python train.py --num_hidden_layers=14 --hidden_size=384 --num_attention_heads=12 --num_key_value_heads=12 --head_dim=32 --intermediate_size=1536 --vocab_size=4096 --hidden_act="tanh_gelu" --norm="rmsnorm" --norm_place="pre" --norm_eps=1e-05 --positions="learned" --qk_norm=false --attn_scale=0.177 --bias="all" --tie_word_embeddings=false --parallel_block=false --init="normal" --init_std_qkv=0.0253 --init_std_o=0.00479 --init_std_up=0.0253 --init_std_down=0.00479 --init_mimetic=0.5 --optimizer="adam_variant" --learning_rate=0.000853 --beta1=0.95 --beta2=0.99 --weight_decay=0.11 --lr_head=0.00421 --max_grad_norm=1.0 --warmup_steps=352 --schedule="wsd" --decay_fraction=0.744 --decay_shape="linear" --final_lr_fraction=0.02 --batch_tokens=32768 --max_seq_len=512 --doc_mask=true --train_tokens=401000000 --max_steps=12238 --dataset="wikipedia_en"
MLP neurons of a small language model. Each row is named by its layer, matrix (up: input weights) and neuron, and shows model dimensions 112-303. Each number is 500 + 40 x the weight over its row's rms, rounded and kept within 0 to 999. Numbers have three digits each.
Before each neuron's rows, "fires on" lists the tokens most often at its 100 highest values on Wikipedia text that the model never trained on. A number after a token or word is its count.

fires on: " |" 61, " •" 17, " (" 5
L6.up336:485481554509469460427546467528504458525483504473446519504512488551518550554504524472485492495519460529477494488433499547496509564544521563516527487489559548512521474386541491521525468617489511518545524470490479402529508584509508511519497567547490480535495406531513482494492534440528508490447451522466479535526546539557531508610492571522541480505482484499505496527466438574457551542487480526469508458538520605453460518500534490504486445523571459428592526530466486502468491473439468558462499502443508501535476476472512384519548506490459455536460526528536570522541515529483449498

fires on: " |" 31, "." 13, " " 13, "1" 9, " No" 8
L8.up139:472505506613450590474548464478502484541464495518506518478420498630466458478441499511526487547492462475503497540526486518507489473580451430460483480510484544512541426474495483485535481566468523603437416556515547540557453468476499531502499534527494505475533530458495455486507451499531454548473514518493573522478472533572520509483557494544547529490523483514502587532487483512488493521654569449383547481512478553479480511527527550497496470566566495454487508538525505525513496443472436445436533514544516509579582509514489491487512519547488406495557515555492564450527499448498491491

fires on: " of" 20, " the" 19, "'" 13, " his" 9, " not" 7, "'s" 6
L7.up1187:440549481487502401575515539457441433628413482494452521429511469579461493518446509491502526563500529457494453465621427480566468494474436485478432479551483511537541475468601509498514464453516422513458485498531522499510552453487515483529562519516517536556521495504531468501568500533475435465521568467461516569495513555509456504465497554412556499462538476505485519535490453529478478489542493533480531487502592511452448479529508484468529625553499497509501476524494504479474520482530512504511489540509505447491530503497524512533439511525487523512539544481585498589481535520449462493

fires on: " |" 48, " years" 6, " g" 5, "–" 5, " (" 5, " —" 4
L5.up759:503568558508457455505539527501524480570423476545512462464501492539530551484472521474533457505475479463483516467510502455515411520570446474517518452503524572477525515533511475477517428548464488526487527531457510458433554453508492536468438483506604549505515542436471520482533443422509518538485530493469542655555502500565495551490449462482524443487459468510509492486489487505521524470517523537515519478534505582490465561405533551492512535532600470459539520546507506493547527428444515493510533549499511513494545501493518535449510480517501467519514544527581539559489549449489410550

fires on: "al" 37, "'" 9, "-" 8, "ian" 7, " on" 5
L8.up960:461523498480577507543545565550498497445489503529458513445505485456479547502493457569531542475511489521496515466494533484512512527371584509477514547482542513459490588485456557494574518506484426517504508455470540489509521538530561455469457530437491560436510499473469537482467498499464501530465557456523537511471550508366493506540487518529471466521520483510512417501484471491483530543453447462494503525462511586468542474467556537478482516505605465514470494512445440472541451530518444501504481492459505506532453498485529417454483480497458483503542532545499544546508531519475438434

fires on: " of" 36, " by" 30, " and" 9, " |" 5, " to" 4, "\"" 4
L8.up1033:511526518512529464498589549422438538539525455539499502486469452521520389448454588517447592493509504532479417484475448515489491530496480523468528467467506602555517423482479477445527463494536547539520441500513501526547568459465470489473546443538527585579511527484522514493515474506492505474498441493436547546490525497464536536466424485569501435478512493490486570531472525494461488464535470500541489472516479583495456523525500527478545524517472482525504523511603538465474465523560461436525521587528510473555539640503516448419448479489493477451516573492532479560486514549556453593

fires on: "." 18, "6" 15, "5" 12, "0" 9, "8" 8
L6.up667:567557503555495545526530432497485473528457521599520459537408466591521553419464515510485512517519505477512456435437504442511538477555470442557510532530472465571441478483500487508524534437436572466416513469532447570497566475549471493537469447468525551579513471555527480499481498490448455473516557511492550487465509500525484536431506443496552504515536533469511447559474498542501535503474523521464514487461476521454463612500493519526526503504519524478505425478567552470488476534483419525512510519525548490440556497466509534449581583516477526488438562476496494466495473497566476466

fires on: " |" 93
L6.up52:432441513481458417411543476567537445541477482444460521439489509562464532531505470452533514510473467535484536529494462507488552565519455520523469477526489480433523461455429483503510423562459467569477505414511560496494493509544486562461467546508406510483455473489480414489468513486468487483543466485518472537502452529563530553566420601459510461455427493600511567540508463525459564506512452510503586450465462528523445436491572492481525421549490488499525523531402529500457528483471418543460519509486531499487425520527523420522573573522506434497540502449535522491518529493537479522

fires on: " " 28, " |\n" 19, " |" 9, " Opp" 4, " L" 4, " Votes" 4
L7.up432:534517490531534578502508552452511513523547452462441529478547503562420459519524456499549530515444495519450552446464492455500513460442510501478428511548494485463505492464492491482471530475499516417437557484466506583508479489444509514488495530506502547464554501512491415511491513502519482514468513483535495522503538501600503559604521539498551505512578517533462501516480477519501512541566484539346600468461438551508430437486448506449433516490576447505540526535536515425533544449457474516525531483563537459473481502528450502549440501550508512535590524496512480559494479526527444519

fires on: " in" 28, "4" 6, " a" 6, "ered" 5, "ed" 5, "2" 4
L7.up632:540516556446478506550529498611572443525524485489502461518518483612513470555442511505563529501464534451517541500399496498467477475544526459519431498547504454492505617438448553458460477578434525523424563484445554502471491523594474507483522461504531451501504466547480450494493554479521538468534478528571491515477461498537484484501505466452518529472435511558490486523574514550520470454475494407537564492498529598507439537537468500569465484543491510538553526450476523488413528539541547491530513482539463551494537473454423453537491508485512536461563548483491461522514502532468515492

fires on: " |" 23, " place" 11, " and" 8, "ing" 8, " Association" 4
L7.up745:476509518568541527452445535450556499496513462517509578544478545505561382476461600512444582476460525517497414512466426501517434493520525537448564437503545584565544492597490492493447503434495494562498440462553485476532499502502446540483552466511478578549517444481495475517403400480573465464500520475501533515531474522465518514517455453524543479469448532477513505517482480491485506516549501455566546454466435551509490529508502468489476502556543500525485479477538542550510523491552487443531484485533481482526525581544430405520485503516477463441559516498502419536437460470566440560

fires on: "1" 18, "." 15, "201" 7, "198" 6, " (" 6, "194" 5
L8.up454:509555480546477468430526453396473477503466448498533470520537470598448490455502528565474498595492476523503479463500574487559429520540492521507490523507489476496583494562515479491515484503425517485435556485483493560491540505495460476549553479521480454532481562475477534491433534535556459506432494468544488585563493582487492491540542506487473470496462486525412547446416495511524550588589543505421515493459543512508498513489492599463455478504539458448461482520522580534452526413471507532527483444480498533591475459473486511510533476427498479508519551473512566481509516497507483500

fires on: "," 66, ";" 10, ")," 7
L7.up999:509554431533475517529515505435505507454463506531492488427553486544499545484562530478469536494463531508527430431488441489433437555514445491463562563530492581547561469600502502482532502457477515507480469550589553543536519537553433557445509522535496459562500501456439479489484500487477458517467537515543521574499510501406480532491464471502503499426524494540512517513508498481514545506515450499493486470555474603445485534462528477528543523492532526424536470462516523527487503510598494524456524468480488428419602501497506470423489502507451488505581522526566489572489472536477476403

fires on: " He" 29, "." 21, " There" 11, " The" 8
L7.up7:525449531515553479564550477453518518477475509489412429443518488540461635533467555484520463501528520465515481455609523452450615541523523438572549548509469538505547476502510506443537498466492509497472469573488518509560524493467445548465513482538487496562534519515471473499493540485491480472502447520535529525520490494517535544492515506517476499495500522517483542595497496578536581506469549515448494514507495534487443568456523525549497505554492457485457525537477551474463492504520493556521520480545473504453525546501547509510487471533518543551531573485533546511499569496561510471

fires on: "\"" 45, " a" 21
L6.up909:516403526467561523524454450515491570491474491562536582515443554470532466540476552460438604503527561554555476434427594543477516499460482530481516474470541484521510540443491541482501493539473517518461559564460442486517468433541506478465500558506507577499535482529529540457507608543531433506452440430535524494503532509444462461520547551480560400424523485468517470490575518439512496483483482478501477473463506492482500589480523464410535476512467445504453503463498526503524453481521488441489512478497486495477439540564496514548490530484471478550564468475466473466461519496470483487

fires on: " or" 24, " and" 17, "'" 12, "," 9, " " 5, "\"" 5
L7.up210:496412553545556563417506563533446533491459474484463527499487525508543528399466535522431616490513474506510452426409481536519430462491538541504499555455476523560517479481491502479469510470499540512498474518502446538453537530465483525459460544419486496460481438534475482513481520528513502511447532503504484495484479609555513450453514494508597503441482500521494502517523512485529480588457494483484491446483551541476501470560460512446516476471491358479502450437495503467537499450673471511512537444458573501483508510495433503456544527457447423551556466484505491519458488545526508528

fires on: " |" 37, " " 16, " not" 12, " —" 6, " -" 6
L5.up1310:428486478560578450458559563392445479518491471502491503469485518554416490522519529508531496517504455518471509515496449492500546541442499524505447420533488594488499512445466487513560555511490527546528594450436534550513451502509532538520433509496435470558568472500437499493558463443473527506483508509462509528549548541543513561509445507458507494507531457476480494472468468501491527495577520514443554461450514581505435436432427521458523588483578510476582542522488485481501496412503523535481505558522530469502505543502474422497458475513518484520496552546513461568488556523534473417

fires on: "." 23, "-" 16, " |" 12, " while" 9, " -" 6
L6.up822:476524499524508502463564549464550577500404505555448477489552482574513549484552481467503499489469526529481485481531491467485454570530489454534489513512451543522541473479406487476503514479474504547476494500499515571573505515518499524478482503504461523555539480485401486501503481437498501510450479533504502519496491540532504545553469467438505496516481461558467544549450436495493517476556513544447493460521508563516525533519481535501498494487491494424488521491466592495479450473515541520440525475528526451487590510518472480457453492516479433526584643516590563555497499471526484461

fires on: "." 17, "3" 12, "2" 11, "8" 8, "4" 8, "ound" 7
L5.up573:582526555511432453475565505527509544506430497495509450509491515512464463486465452521497469512497493427535542486555509504414457529555511481553486493519444415480516511449444543514505507492473570521416546523508578520447501423545495495508465466515447466567489529527404453488480570539511402540546486521483521521455438515534534593417560489403532479441470469522500490467505464543536516451517448442419468496485471482466474564564470454560556493539508555491528517504487509545399503544527544522491503520511515468482598496481489474513506573503472528527530505406494465524482523448520524453

fires on: " &" 25, " can" 10, "-" 9, " =" 6, " and" 6, " with" 6
L5.up1161:448489530509539430540490499465479433528504503483482477452483542485425546508522495479475556515510513504491452477555549507547530505396531471465488568517451499495511451525576479495502527500511540530541566529522498548439515526440504508502463492490463500484480506520561518501528486566485432524540562444531558477484484459451550497521455471443506484481447545442513509516452483451570466490521513513481526422415448581439461373488545564473538505633468421497490490501462482454601479507558467508514519499534517470512470499528466444472529548503519474529490486442518417524469517516475436486

fires on: "," 56, " G" 9, ")," 4, " pl" 4
L8.up561:499539485530486514490598473520494514440422499507423432363479476471476519537482568517473526471481567495514393423481499493414519485497492502533540528529489493571559515536487503539520446501513509514468501508500501526520541450537487608446544464519477452490459478496496477500581532557460448423460450499507530492496474490437516506453492528492507461438498497531502576559539495456588504501450558406502469476513490565464443521505510533506490444561528546444502535496458477467468534507534498478535530541527528537458581599507500492494470513540475495577445565565594447525468489556574529452

fires on: "-" 23, "'" 20, " I" 12, "I" 6
L8.up1291:491497465447544445537488542526548483553543484559523446428490572514508559553487557440502601517405509538487449515532514539524508542441570526461537543543526575525507488490431496498482476536468445508438539514489438543568465499552458576497455523445507540447551480537541498498480502530455418537513494473496521519557530503457533489531508444484504469547523484503536492519534473530546467604507413467424569487510499580445454450501502492538497406474522515501459471503447469462481500517501492466506541469441495475500549488464453469467535451496425554461550483495518588482502617537463505403

fires on: ":" 19, ")," 13, " a" 10, ")" 5, " is" 5, " household" 4
L6.up625:518438550521498503542457538511470549585439519571511532386452509481495535517576536494516546527511536498505463543570507459463404538528556530499471493436521491477529497531470505496539496499525523538449538485509527509539486529548552478491464532543515482445455480544468552484575552480514496396432563509498426521438511492533521453543452484514511479568516493536481483509485488488552548499534533495484474516537540559492471526491562526510449587495553459438492508526577488515473467469474491537546529532516501486537484557540492420500418452489490456525526581529529537503495471541449501478

fires on: " and" 30, "-" 8, " is" 6, "'s" 6
L5.up511:472500522457523473493475498500527469482471493508482556556511553565495594532518504492474573521421482545503494567451505532553447534415497460532510495434534463462510522534496484510441520502490476528489590531506441521483523527583497525567557488467517523446497514495539490524559546516507470565479581481572526532503539487446555428556497445475611491486402498479490470477479482421565478557499425550471489461477453464444518500471547561529506513498474488461475530500490473398579507475555532485530538503496483441506465484458473496378518456509475471514565527552514407551489517561443466522

fires on: "," 22, "." 19, " he" 13, " He" 4
L7.up1476:485455515450454466542541476502479467493386496510496505425496465570449578491467526496494502541564449499560440476585487445529531569527543470518459566489529538533529557480500480469513474476478501545470523553481484507554544463565499505534523512496484429517492558548517570497452528456517520445485478498502504508493473535518517502456454459424542451453447429519493549545518459464565506488614516507440544449557494509468448564503486507505514510565466460411487493499509593517476522488573462482510509517477455482498497532461543564519462514506503543559541576464499494543509528507488499502

fires on: " the" 23, " its" 10, " their" 7, " his" 5, " have" 5, " ar" 4
L7.up411:488484507551522500527507515469468528545482485486527558591530488611474540517480521509488497547573484441505477491510436474521485487444479465467528518517474536554511414482483529515528495479481453510437466561501495518552556456469519539579436486467512590620523503460483505498513433504507525502491519538477547513460451524507451513457484512443497518496445514520500467571528478508453420446603514524462536515472518495437479499548513535422493474508519513539509483506534437477529480476501394473553487610582510486486454460480546507514487548479493487519519499446527449537524471495508506475

fires on: " (" 17, " in" 16, " of" 13, " over" 9, " —" 7, " under" 6
L6.up1350:448535448465488496494557513503538550522497495481441519444551517568460528513480477487525505498431481585516485485553514500539451567518447517471573555507561593513565493472495526500480487430533460516455472425536582514501520465476522441479467478537548490549489508514487491505494465477464518555510590536490473620529516541514516549491481478516506508475501484543474496515420425534537475483531437549450538533500512500515441502541527480505535565541484476463482554529518497533533518517588540560544488566559486477517547506496493445502487512505510515532527525498590550544478524457509488510

fires on: " " 52, "." 15, ":" 11, " |\n" 9, " |" 5
L5.up451:494530503550481455556573522524503460487407529502513494471461482606511530496554501516572508499444538491498529534506528500537414502448410498545492441534491562470514508463466454501499498517504511567421509552505577512521547563482489529467449508491449509579503482478437537489453456465480454489509498540499493590597485531591500531509480476477536469525490491500505483512499435539492527474583481464435513498559457555425449448512560477512481506579525504469541521418518521515468549468502496510521509525517516463534586512482501446507472456515501410468490565491582543559502500441517475461